Weights of a small GPT-style language model, trained from scratch on English Wikipedia.
Size: 15 layers, width 192, 2 heads of 96, MLP 768 tanh GELU, vocabulary 1796.
Architecture: learned positions, biases, tied embeddings.
Training: a variant of Muon for these matrices, 365M tokens, 5570 steps.
MLP neurons of a small language model. Each row is named by its layer, matrix (up: input weights; down: output weights) and neuron, and shows model dimensions 0-191. Each number is 500 + 50 x the weight over its row's rms, rounded and kept within 0 to 999. Numbers have three digits each.
Before each neuron's rows, "fires after" lists the tokens most often just before its 100 highest values on Wikipedia text that the model never trained on; "fires on" lists the tokens most often at its 100 highest values on Wikipedia text that the model never trained on.

fires after: " includ", " se", "iz", " h"
fires on: "e", "es", "x", "ant", "um", " as"
L6.up83:522566513556458566476552381502526428529586470464510487429475462582513530506408572525523524522499478411472477445552475589510478417459509526575556488558494512524609516598485494525508537485472499514477436499471539468392499473471543484512462506545444440503475467519506536492550480559490472499421534490541556502481533377523415445603517538508579491506496532512541411438557499510562467460492486537591503522499403498417477529526585576460468516544563451390486488510564485434487499475588476421508520447580489538548394411446537525500582414459475528520560572513565479394591430438417419465
L6.down83:467490481497527562500496545495502501558495571484437426462465405497454547444443513571482495519529441467501433495476508431522550528466527570513565424523448389448541483477517441463552500450502588483488550465494515491360443653501572486459418555518542482509549620588464413535432466437591512401459530478449525524526496516528529542535513504435470523500489537509468508569527523504509573527494467482570500438467475526471496548484400490521444483514469555471546506427387627429575496540491451565508463554447554598476513445542576448468554474458616525469436379551524572532500502598493530532

fires after: " H", " s", " R", " Re", " W", " res"
fires on: "it", "id", "vers", "iz"
L9.up393:473507503512490478537431467502481525521591457474458558508407561461567592494527565590510531337521601508471552521536520431493431504548520498509490514550598440489536462460459488557499542574486528523516587416602537426514576452380538532521468587543473477462508517430391542481543461462497409518450512512454587584519457500525567509556515487511539479495531481499499420534493501443491479463498399466462467494554407458554501580448504552515500498487514457568517455486565624509504427485553398527490499481444438481557378438395551546535504506494468450526561547546417470496501572579469509453
L9.down393:512470498572476525563448565498432449582497544543554557554537488505508518582627499579463463460451522454539444517476470539439543503522479533419479440465539477505587472442494540473483521437465521601523454589491581539498446518446503575531533485373423446622473512501540384516570434542450478539504449549464522574457512553529560481449530442559491483522477514496555546370422566441426401553416443477570469428413514396463480479512482524417603472506489514450444469452528567458462442564573586467501491545531496530477540500521498449500499571477476548563556482553460556517448473452506539535

fires after: " T", " M", " D", " K", " J", " A"
fires on: "el", "enn", ".", "ass", "lex"
L5.up734:508492428515523512519565437472470431450467486515524538480565521529507485452524534533503555542535470386530474472528506558455536594442524549467441571537454411558585470440454505534444519520456327490364489497542554535522538474507446501458505515487559503491469531480427601551448558546495585484481482435633587547482628427441511468514379468453511423608483498536502434545428468477512494536476627491486463448472454427495518605558536517486521486552499506537444514459496577499525473501464528447534500524544453453450488504587494440449500477444509505597491549453444474431458521596592513519
L5.down734:425581481483503431518504424397487604523468495536484495542438466505470561460452497515449522480481530644432513423562468521450467403464452500565465382555551579531372487550442445637493567529452550552490486523470514545498439469385544460465432454561518452532483530574522543529514518479506501560581494591450485507562456541429455507418602472495457568460588499513543577512519487556482491550438442454467473493526581563516442483515512420477467549502468486573523481528553476534429522463457509554415559520517489561483469610494484484460499529531586569392470493519517463517506449537528440442

fires after: " s", " h", " H", " S"
fires on: "en", "old", "it", "ang", "ung"
L5.up133:489512613478495451451636447478421542481486480466478595419495509475527540511542500476510393531457531511379505388518580442547454490463485508529532594433467596441474540469481474546534552432536416613542473517504459484564559550521448579536471534521465510388450512522596496476564462494554398519468521584523474541526479438576500476575536554508513407416467452454559523450487529571533456459488496489482552429535445473527465542589562509535551472503459463498517450453535462510483481537434486543537519437499476471530376469590493530398449523477465590483550469505598489534581507437443545506
L5.down133:530506433492467452567479539479587478517562442470419581491465529482585554531505457523486416494459521625611449574532499488493545582530522441562491466476551578546486510421505478514546497465518439513500422432536550459549502495499411434419495528450571523543422473545498519403484459501543498585529525434445493559473456399423622483536424545502500529514500564507488491441395520493571473582527416501557477597479539505491546452658486535474459455536466454499522461541462454484532454467568488496551503409509453526566526423593503468534487479551562574470492388437585454518484500496495522424

fires after: "201", "il", " pro", "ri", "200"
fires on: "6", "4", "os", "t", "5", "or"
L11.up329:548573458568495623464536436541379496593495500498517507428591470507440522634434475454472533544494510418472458508513555429508515497451509459545465564482496563414490561576439465480462532531557547532504458641488454554552513513535479552539537477531396488588446497510490475496371431514418559541502579473520444502480525491461559407488499541418509501484547467459599432542581486559508458492480483477474528473556541532470502516526467590538441517425498495501410535525432478483453504386467548518493460430477496637499573511527507454471486510437528484544442462455532646532550469463489516504
L11.down329:520539526535522399555541499419529530514488439405486435455495490480520482552406452499502383516505514495440499547493588546489451480489493438454493528580479554531437570561511443542476481489496552483592602508460442385570406542508473501429530504544523522500481613451507421508426441518485553538499616499499535449546466560470464512489540448448610543528520457526554485628484500497484445496463463441535508490478409447536496544445492504454507393516606477503423563545475504499469483561576494562434522560428543500636608436506481540568529459511534533479502503457416398483496423566509464544

fires after: " "
fires on: "201", " cons", "202", "1", "200"
L2.up663:524594606355418479568478427564443590456433453384489483596442519476483593568505474475504469546517479419475525473461449453491469444459412415533543577533519396545537508500507480542450404460420511453568458486577451546448486494514585576485489626462470503483492474565476550499564586436469529504491450523486473423537543459472503573511582489496444456480523550468525468583520577579506426562459484589488499459436430483493452549537458482480524520517567538513493584531518536488424538482483493484545530469524514524586527510484488471527619506487563495460472442501476522414458494388547523528
L2.down663:368520449493470464469439520592543519524497500459486495445478470431517436520519508506507525481541542513494477462527504542477492428494501496451386514435505473607473585599499528588472520578546505549484476437546545607515396494391512463438422516458537374393544492415625552436562464421611480503576429475470549498472422541549452556469537422519556503535488498601514527479539460500430559476536497572528488491520481447438500494600530591489468545466560520442504575579441495464508463503527479443479486465519576547485556557457464458466466488506508446489530503583457538537518538526627449488

fires after: " p", " Fl", "ict", " st", " h", " c"
fires on: "or", "ort", "av"
L6.up340:477553593542458423493524546549430532482534513554616473500622521557580524500517468504532498501550524517519403459402392533551443527650532490481530553417567468447499508434546546570541433491492453515515413518496541520423525440459426550495444583538478472408507490533511483504548542463498427504528418484456427529599556503424547436517475472501526480468500440506662546464540491481512503490494614521569453538479408526589488508519492518570432514491506487567535531489522452519509445495496496398495402498506486490547409491429510530477496482495607465503516528436525549377536434493496482434
L6.down340:566475438478451405505546629558464466527501507558561474479517475456653455466510484470453461486561560597512544432459525397496440468545454496500468545453475569569515504577425533549498512532410464445495499526390584562549514513509493486489452525544570463447481441527492543538425481449407531520581468515420444491558476498535470482400490535566473476495497515447514489448550410471481443508505464532558583373535519552571562428526545511504480430412559448547449440581521458518434537493448512491481502499515572509589481586479597521447455500526519542424537551473550537439514527441589491414

fires after: " al", ".", "°", "pl", " S", " Al"
fires on: "et", "o", "le", "5", "4", "6"
L7.up99:432485505523586530483575472508440554529533519507545533432469343524473518468461519471453483454516521442569475483447491425504515527593442452410605504446578509578420524426489542550556500550492477500398450483445448453438497478505527420405519471494428541456575491513532486444571446511549400583411528493460533473544447430489482438557520504538581552629503520502461471569530582512628437423582492520511531510459499523515533570480443551550511489487521503526451419547492503574567630516474508511525475552535485503466484535407485505447504486567498407422520491566454538410560524515534519473
L7.down99:518546578525537448574548529527594490526504454515457501484543469488562537379554524463502488525507569543423451566417492436478448486557475465491522465515452465591560411520491530456502444531557530492464386502540514518565502502433567486443558375440551501563576377465531464516491536471481434499558632477511503500558496531553537417471470487452581485563485508473553543466545509466504550474504417459520533490499543558402472507547554492446560474432499483587489449501406375564576438451547488582483548539488540518403499435477449522581498574504549442388451412502548550498567490524456521501

fires after: " ", "–", "199", "201", "202", " Ed"
fires on: "202", "9", "7", "5", "8"
L5.up669:528536361464548527562471550513461487423453546394518483567540515440492432456478479567539491462513486478599487406436505510521486496488487483483526552570493564571504437526555498593502611473477506488449518552499421426568428623494477467473516561484484582488502388438447475485460562439466479459531461458531537471470462512504433443480527588479484389523465456583585504481478476485469433538581573434513621508491496589535548517393527511515513500533562507494521474473496507448462481481543493482566422533589463455505568500530549502462426555491504461577491579540489437516543495613483556350
L5.down669:509595512589550462508513474455473489498475489474514471477475489398581552454503446485401578513478556476359527508437498484568509536470556454416542532413447492464562450536489465467523538492503540483490526565541451618465481514611543542510552563503508481606519508604455511493543582518443442532445548494573616521518501393513505510517503493494490540529446503429445523498443576485547425572422484589519534529535451502603517441579413496508455490506508560515512496480418465423508411488470505491391524446408438505576433614457496469493389475524433509562535498493506491583484484486490516413

fires after: "199", "200", "201", "202", "195"
fires on: "0", "6", "9", "7", "5", "3"
L5.up406:519450454529585492445488523518478511454422389513473520485533497425383571466487460502448568479482546558510523535551415587491564551492488424551486614529559455522531466484481522502475515411580436475484491633581434462558543604472533529518542468525521543490458491543484533572457353513495539499526531544475394494483471477517497458534479609460455358529502533575529486432506507586543502530432440338556440519563571491480502494578448423484489542578518446545455463529515440457486455532605450517566459479464531484496524486455491465510427460435504547542439497527487535531458434503495535467
L5.down406:414442414498520450486482446467427514518454417478466538563531627545449389536526514521520420514418462532581539571515521470520504444529525525491491496456457536477500498466595452454566572424429498570521556569538444424475487501584493508458492495566521582595446516518418500476507599479440611445550483402546475568445485532555424583474550490404492475519530492506412475576594493531478516478483528581442442440582543531538525484512448464449515473494553488478511581546494479538518433465442430517409481584493476508464495488525510411599441539552411506514494503512542451436539585498450555566

fires after: "6", " n", " s", "9", "e", " in"
fires on: "old", "fl", "eg", "8", "9", "el"
L10.up34:389506520490508486366471518468474503466472468503407496572580393563469452573514432476494467508547516508459464500609518497445476342481414485509491535499525567507600614534528572508476431474471405492502557537467518509460510588426498497473541593551539462496493493583457533538453542521498516526502486449597449567495488484426496421593475460448433478435559603538512466574501552556510531526527547435505492502489481501512484443536529479500582499468539404537417460523503507536378495526544464465572467545458518432460443441574566518429581507456523441518455551466632537530509546480521502544
L10.down34:474458490531547590470521540458440539522479395472474463458446546508515470508517594511476555515514535433571523478465501584459537430600558500453425535473503427561536549546586435434516523497472450617493540488416464491474470574503473425448524493568454560511460337544458474561543589546499583478491488423486441448492521448479514511557450423479524389488532456500576515550442476477606554446405505523392512463503474534543489539524548504512534533506442436435460502421504477555574501464551494502595541513560515460484498499474482541594485516602455529484570474531475535434606550402460422536

fires after: " there", "′", " inc", " exp", " $"
fires on: "and", "r", "re", " was", " Reg", " reg"
L6.up169:564528542516578499498505558510497463476549474479516478478421505548541539487471384488502569468454476460504348513517522481501495481490467495428619521470573474436530447475576471465479528516564576510550502505471491567495501510570548474493471553524532473484579451501586476509557522522598513447448531444413429537540452492470466545499478397518433521523469493471499446504422567465497444525528507494536538572478570499465573509474509509570396487512528454551505541532498498488483626386570455494519443470576558598444554491513521478412663524415439588394474441471513423508496506351484459428
L6.down169:503546431467525465551553490437589519478538466452384492511472518505588482525522556452385568436431462556437520537497471533513521447445495500529457462473501477442538547489571476509501536533446576577564492515450498495576456487521505446490527485536439624557502417526453434515473364481576540446489446504559568508498591484481548555541512460547545506572474422494537566502547525544527467505492404544494570508525483500472457490539404527599496494521471385489537445471488522428540471536584690530467486464545449546427437481547505545488508439541556412455480511511554461354484480463570499453

fires after: " W", "T", "w", " acc", " T", "ver"
fires on: "h", "inn", "rit", "elf", "resent"
L9.up187:375506510474502457509466502557530456550543374517509447531417561472516543489434524538532491479464498496544449569603507519568455512440486509510587596510535458537529462476505459495437449549451531573520502512547535470584584618438523581525470426478512472547507472412471549453537519458555408525581476502471601491452415515559493546492492416399568492549530454525531509406491444543572539430540525452476551495456490458429473550521517468465533556424522483520483547495401502519609435422520494479558429478562445604527512456477546490471451562571435470469506375477420404502527547481558475469
L9.down187:539433433448485475456525537525559465489519559403491520480445502507591411506522567536470498545487454502562555342448419477524553508563502523489501478523439611526527495504554530492530485472490509510581513484375502498503551552550513450532384493539540560531456544440527531451487567531491437556426551417505554545365561521428573447530459449404436513544476501475519485549452491440479428601411490536549560507555538517485402476431481537466451545463481470443572549494453513559484598519504585439459596512437469513510535454590467543486586542469480557529483420529557506591545429526509484527

fires after: "ou", "o", "k", "u", " g"
fires on: "is", "oy", "il", "el", "ain", "ec"
L6.up600:488457480490440585542512478458438522488503556414529523490615437524434442497512607400539511477430537467461452482535452465504534427543484481480374535559509564573570506392525454465477510574543553523429551523405461472515466610532591504432522549488528500565589505437503502518465472416489494523456479544523415560508542452530467516556429541505569513523540491476530508573553468511449557512520446598486434513521440463487505468448541527440493463460520488433561568544488488426445516515428454476520477483520519512604512496481378485491443568462593563471361638503506442452506530587558498468
L6.down600:547465510560503471508480499489530491487521558538544554484502528505498530596568575529452507413614439520521468420515443513503472536547534524489495503530485485485494529505511466491508496479459458587540444513607493463506490582455532442461482389497472424485533433530403453433525350431471550502534475555559403469516622492458528465522500556513468516480508513448514504421475433442395459547588493442565586491467484488464529472433552525485509512552513556572549506453438564531333470443474506532410505468600553510537535416497448493413489524588606568497537429496549558618520478524443444540

fires after: " m", " b", " w", " f", "ly", " B"
fires on: "en", " life", "ather", "other", "ife", "r"
L8.up66:484508488555532501485360432452532503554457333467471494561521483456473434480487471520446471541526434492573518440502499489523533495556495570523536493499509446431539483365563568456446524507487430449519430480588496486452445421452444454455514485518564467550506495505507481589462571502544596474467526543441466528514456490467477424441451520538485486500496490495578574460498563446493547495560509632490484466519555478580446520459451454434531583511432506488522482607487498604677507492452538532522488484533539491390460606495437464469596500564539519561622568529563491518461476508517502504
L8.down66:523607555419523479469544501475529439487383536483525506570611556512407458521489549554539572523474448522403448571524500506378500472512588559409485407435565442538515467509465476477486616453428514519526486480580509544523463445510516519439458501542545491595506539476483487419466488494522503548548483550500450588447598430437490490484631479638500513561551395490444491469506558437527424535469526461516474559544481486570514504477447484508475509472463488413575534537483378507514497469519512489573597441588500430487518543523517418460467507541455522485454480493518505530409521571494467424

fires after: " K", "\\", "k"
fires on: "m", "r", "w", "ch", "enn", "ent"
L7.up305:458538497509513486474425557507518511485500470509480426568519490539526465508520476465535516424505463375581479452554467539473458492501489511562510557448570459466440488468461502493529523545559487491405427502525531543492432430420647521518541537473554602511500503484465536494503525566572473503472497591498447523424598485544481450452425497447535550593450537413587492527507578523528496428425556432579568571480532465620472467485502388498577539367510572490519541455465449552571430499443599488547488498446471469461555501563502578497430511485534435494509513393540508403406549440496450547
L7.down305:453523552461532532531430502558575494429438489511517502553476481488473429550590461478599493417479540557581491473562416528524470545488465539573512488461466477532471417500431585463569551548494556516552495452485423534477493531530449474478597471482486632545461463565469571585471590432453555561549488570437459462452525545471538567528437493537475518441556522384449567400546508441483450495540455434468572544539469432487484632389501495451512487500435456458506448490592488571432548467476586464454443484478518478606449502499459553508429539461541445529514512496519519541537439578561473418

fires after: " g", " G", "i", " J", " ag", " V"
fires on: "ol", "re", "n", "ave", "ang"
L5.up387:468486498347513545433497463499497547479489445625584465502507541594617562527456441576544402495489571524510485481569540450543450510606412477480518511452488515482527418444503569431519510573492469488484516547553520589569547471486533575474518485502512486430567444502495473503486537487577606430497547486542515435452453587432479506412463447554564594559518497511495635480471528453546456456406491489616416507484523547495465533474552505444411474481508496528436416460422507431595483494501553512531492429438585533456435448462428484510556470505464450470480572520526513504536487499487441533
L5.down387:484547523448467447517552501458553478432484556424484493441538493519452538462465440555574459469390487511403499507470589426496564516458489444447522558472595387503540463404559481551505544456492515475479488531420551466541551500500518441491495575643497497499528532452594526449590493492409492496446477540464554512482524484567495551591440525460591517528430521580466437542448585581559457500460559449400502518477517578395461538495473491572497504510481583465454498516394518460553403439400570492607467523540487562570531521562496428482470439563578429483483488501522499523451521502518544458

fires after: " T", " D", " F", " c", " L"
fires on: "al", "er", "el"
L8.up523:488556470441438562524502502551541553456493454538361499453492484543459498446683569490430521460571559547516538509493490470503526587439569493547486574499512445536575506509484484583514451454602572523432554521554489544500498543473534418463448521506525483470545447459424469467458504533424459408548375479515483469501527504431588506393532468496514420471534481509557530517411422678454594456474481482437485464522457558485421544496510457513612554550490471519415503574515521561548486498520490478461411462562420525487529502509537491527477484476524497488476430457468427493456572519489557571
L8.down523:546538522441514513529449471359448527468555550598475488386495436534473452529589522550433477529567497517418522504470568499490463510478482567468558504536524540513527471502433443492567567505497485505461498543464542368455395495518502478542524517549424499468385449555488493545573540532496545460477597446593538497533504530509551407542500542494612512487561510520554489532524495474498458468441461507429517480488441544481594552496499590494374529483454444501476513435501513545456481520536539438544433498546433522471490394524533493444505454471634410456428569533463621442601499454498453592

fires after: ",", " to", " s", " S", "s", "ult"
fires on: "et", " en", " th", " met", " t"
L9.up517:482509507532576487476511426593448520493555436522467450463402416392507452431497501513461488455558481492541466480461439451526506496445515523417644471493467495553476440505440488460452542563522509516499552485478513462461481571554419578490388505502443533557555482561468464510563554593561450489520481541558508474461524593463531461584469459483552570541449462517559461523466493506476527598568506462539454458518508451501458525595405502468505445455553475573452467658508516497427529532578520448458484514468527562498436480548508431411501521562432473466666563466527558572575595502475506465
L9.down517:417519508576457445481511578513606441465526483439452540537574528496599494463552521496491532521506521466471580565478535611508475488551449519475485561468443417508505535527619524527469575554458448537505526490557560465457530479469506514565451459499413486504391459485472580407517565474448418442512523553468504451462418471491503458564473452400506448543544420507497388532458546397521486496475527468558488467516511481531559499552522530512455458428467504444494501536447429538549389516486503510475523496545470471495554571608507641463412494559504497580390570503464513457445504494373531609

fires after: " m", " M", " pro", " ob", "m", " dist"
fires on: "b", "ot", "in", "ag", "s"
L9.up767:453554525487517538560506541553464390394470528464493503558518554541389486516480453534563521435512427615547529512490489533497547482395558518613563555459515519437528623545488552435487520437443530481388452502436493471470532430489630505457535460533517441474429477422577494487510540478597460402486534500395436497568537538494539479408517534482545545530591532457559569488541530419569491538470512555523508526529457475521473501552471501464502549522460507470475573432466412557604518503500535460575505580474444542461493520399573508543433471456549505545471433457474459506484502517541466385
L9.down767:395568498514569462544465457529585538528541479456570465488473562568523587543483430524451606554460487458521464508537434575455564505591521487418479599450471470535520574483453565578455525481428485499527569591449565444543562588534468409467399511506598482499521480569473478476511598587422506416460428544511562559522457460451518427462472507430453521460548509485497512490555554406584426502481501513458553436508448512572462488566544466449508545486480469427447581540419438465490412497609542464484486470464463488519520565530438526525499470541473556432448432513499512511528435526477516408

fires after: "In", " In", " int", " cons", "ient"
fires on: " ", "id", "ell", "ing", "ific"
L5.up405:586520545513462574502531449524464515431496449553457508504512552490483495515441534475555475552585571470498545476529532472522437549506564456488528586524524486473580535483441490492504491435582493490482527629511424459470461512506557571513584519434470441463462514422447369459426488508495526447510515520462494465483548464440464542464600553454512515451574457472552406484553522461643493592504462424520500574447450503469487488433557480556549579469551422512462431499417484340495502495592414465539469634564461488465406473501495523551559520448474504507457477456522431512600538593485555520
L5.down405:439493449498506473509505487465403488553498438485485537472436581516615508499516502516544426563443447499446463485466506489524527468476541452444577531490485507499438493509410449513462476544400514504369435502599541471444618519496493447496534531451598491477479528507508471468458461457418494552586487445448539496470427606603550450503487501503507602567466587521552477622480463523397485306502560492474575453548577574506462526505518525478478496581477470535501500486502522505499474514523480542489572489484615605466615476528495485568407490492540499496500441590443534532454444478535516544

fires after: "F", "D", "C", "R", "Q"
fires on: "F", "C", "P", "L", "E", "A"
L5.up376:495512456566476559456458522546492484541509420534501484510497451518547588476515531499565464478438462507502533509547443393398532587483394519468460557468501494442492481512546546408518440472581407490507465528597470545586541542494500513518357422407557496523510531513522581487421530547566562489488517464538474674544498508511504494365543491489526458486473612514526455501504434464453532505416523570491535477486500634516605564467471478482488483529478436503493437550503399592519533538461508427491454480470539591548440481454511484472464499507511511501417532460511573504399558453582427479
L5.down376:557483473433585551424468590546466478524466489452473449568437517418592476467524436399487418547561518408430534519538469491517506503537529533540575452485496570602446521529568518497460470361529456511532484533529493515508549559455377566498418454505585533528556533453447524472478530518541531518538560550421470611506496587526514386478492461533602460506504464491534393545491532468497453611449537523505487510519493402468612464461428428463541495432473543537585464486493392475478508437514408480546445466558519474501561503511482423521447552522492576513468512562524519600477465511527477515

fires after: " |", "–", "er"
fires on: " ", "0", "k", "b"
L10.up334:390495553523492468484489479445473425406565534486431541458452523460438549431546514534593606501470521419559618542462438462535537466590512482549467450487457458535481566568489521518495457582467466535504490445496535539384506495537513494431598599551513430579482561485469523506532422473557456457542528540489449409473525420538460514498542548464495521440506432584363516483528548497546448492619501485543558480454454511504462412509549428496515508379497520486506503596555472438488521488481401447574513570572470559385484507530369513519505494544446484519503480540536543467548542508489546475
L10.down334:408526467517497484528477538490487537512512525467537461481543495518545508455404412423526536523527499479509403471587503551468537434445530513593473512555462457444447538463626491392483502515490441628529468536579424473656481421523550446504499526471502516451463494565463497517448525444543543553467613503467527464460435515485471556523534521477521573479531448403453531609503480494507537456552494524571378510536499532501539566406576573452460448533486582539559471440462456475479445457542550498529460452527488470501480545462575522528500546403575407524483480472464437517372533462612540561

fires after: " B", " Sup", " ar", "ist", "am"
fires on: "er", "re", "ro", "u", "res", "ch"
L10.up77:509516553608494423513444490609513520575499470491494505472553456511437556545428479525422457534452487495501491438474520499517542493427506517593509546557464504533534497451345448571494437446501498529433474530517476587547509507501451592490469508538451492453510467528556571524491418506471571440466439638515608458450574539490468480496585488498606430413489544421530466523449538515469520415499415546571444537554583501548592534485546499506500448527434500500455442430489389507508564420480569536600492545468444540558516523510493392527525493471406474556473497537469547421416490486469490581
L10.down77:514497524424487475424464440477529499563429553494430594498624495487546474521560469514551517467608611582564478449447418499511583426519536433556500467576450596498524515515512522454523424508433488523454483528446418452463526519538519472558452455534575557535549514539546488427501533586466477540419539472518433445552556481463560515456427461440610424392480580515449518486497515550457501540388535523525539498580462464461544459493441489476556512428506466507496494460463448555451541551643462554502552467421526516521517505511471448427473499545610487441503463488470603542458495404499557452

fires after: " st", " a", "P", " A", " b", "R"
fires on: " p", "re", "r", "ro", "ec", "oll"
L9.up445:524460455544474412528403494530440449479469441548578597448591495473469451473457510486439477552443509615381540421483501569521509428482429528466489392524538597443586481430509449553465511587479531506542618532425494550481504452513405461467507557427468517558543386531457520475526524529532516429480517532531523542535511546436633539544487447491459460484521573520584564538458579586526545459560485500412502514554503500473516453451548504546496536416453434560496469455525574442475480473542508516540510542532515542505510573567417452520571500428434574505455491556485588482444457489507456431
L9.down445:489414529498583596551499447532498426600464450471497431601447464501493626591552482503544493596529460552517490559475490467461611497479540521489503482540519533571466580462494422530477512567488385484509490514443478475446553510497473502431470539494585413494487606552525512517527525504480561438515453465535468487480424460517530391542550508405458538493465624462488541462528571429521415492509537448506496494454508418451549439548515500445484462434506513519422530512505483471462490589582460547515547515470541438475451455578402553433473522542511466475509498498397448529569345591535553519

fires after: ",", " "
fires on: " who", " which", " ", ",", " of", "1"
L7.up298:525516441610550540447435519519421509469502459505472557497384533662581526559458421453405535549536449487521477446456457439511424444442579378466435530497519442500573452505505501478412405517539495552495491564515549546462503553466484605459501576465585599517541488491518549514482507537568481508513512415521594463420473518492550544528462507550462479451461575491605471471548524498484462505504528541499574577480451438535563515439540503462448448526512519550516367575511536504447498567502531572521437494558417516438476437497571492478482507508566510519473391547434523454507449498555467422
L7.down298:538489412558522462558573446566490511556391528535485504424495428385527473493480564450547460530320525444493497511469499516488485496529485465463575445469469585448485505452485509491576481518452549507416558447487414454520522478465509482449508472467517406523510489512498511506527546573557491532405462553571578569456562533479509496554549544503578440545493498387449659521409491425479463493484456491542550459426469529452459598530512574536501513517518499562408576472467368487562476543567530519500492566424518503549536594453580538475461446545499435470491560448472479521493491517525578569

fires after: " on", " On"
fires on: " the", " "
L9.up434:528381462423492559471565546505503416463493510480457507478521494408582549546575556522484598579423451376470544592417388541418542504450448486548558486546503491510518483454468486514506591548379560527489522412501483500436373505514564469523481535461581445485514505507437564526468413492580449478515517529501493514588504494481467485460517548460518475539461477472586434518516416473560462497573477565519507516430459406488464553498491497488422549545538594486541517542520520497421462528595531485452478596571506602417476547490532463455545443568427491549472505577547505567454480559481464464
L9.down434:587508488521510503514386456569487486428400558594466548472598449384444501440516452553506463441484502588392482593530457546543448480515447545546520508506518448515487549484487564489448514624464521512467482482481510513433434463452585483541442498473470408426440490551520491606553602500499463551447508499503494518478549403514547480444506444491523381493460496477523507430524459470508541566598544458529429535589498501588522519551497577428493504540473495423604532470489548561489474626467508477513531452485439502536539467505564431497515559428560620520488438461563492550445505558485476444

fires after: " F", "ed", " T", " Sp", "am", " M"
fires on: "er", "in", "on", "our", "ly", "red"
L7.up725:543549503435456590581438547508533512428482514534552557427510528528496456487531487519536400608509544549448462526529466478507418511520487551483556489604443417473497535533465515466520532522524456448487444385530479592520475419525456535532598432488509501498500434446492571591484526486499552429414472463541495573497499495483530419546581536525483597416537446504470504452422452573483437457481480539421514492585536582495563521446475422395528501515536559488428491480516488523503523568508514444521453431550463509484504405504506401440517571566403468636453513498561473490461667501528510519
L7.down725:520444561512465579528598493530511488405507483615423498527487461487480532409511588499592573492573525508490550367421498427514470607482493509504513538528481588560486525499531542422543415545529458464493443469505526520470484428472493476517529454519560498437561571601510423496500476467497435596543515490489497457527507450493552474507530469488566487453338515559516436582525441575443569576531454485513498554500434506428494467407485455520438524500549515591431526491468458556481510437524462546583545511424512471463477550474525491485444586472417403507465448513464472529474592498356549473

fires after: " s", " child", " work", " S", " g", " de"
fires on: "ers", "al", "ren", "ir", "op", "er"
L6.up153:447601568537483512508534519460435582497508483445556407446580449514498458501550509512475505469557558512581484597420473483528538552483607523472476516537561452544509517437450467485455440556485380482488490518429503447523508462548507470518439552500483503519583472449520444479551536512477435540517538498449518414421388503413326487462485468543527525532539500457510546517467533416518545481512524509465471495495574557523535633486481457446418567510481494500560581549501483619502488460509513442494471440426445508533557479487606474389525522410553506655491452558570522501417476542505560492
L6.down153:440433540608501472524463430488477487547508474566476440519467534499446481432597562508562501517459519461586521458554429465470480533394528430506434499500514536514381505535450547555468463504487491517544565513462562440601476483526543523432523473454518512511538472416492533470534446488439583560549576590587538493510442545504553464475549461532514568503523449574506421549571597485480503500429517400574501473453518460408458494545447515512428580591560445472488492478443491420445514472503457608456411570465453499467541504587425392572499539591525559520475423578427481520548495479490412532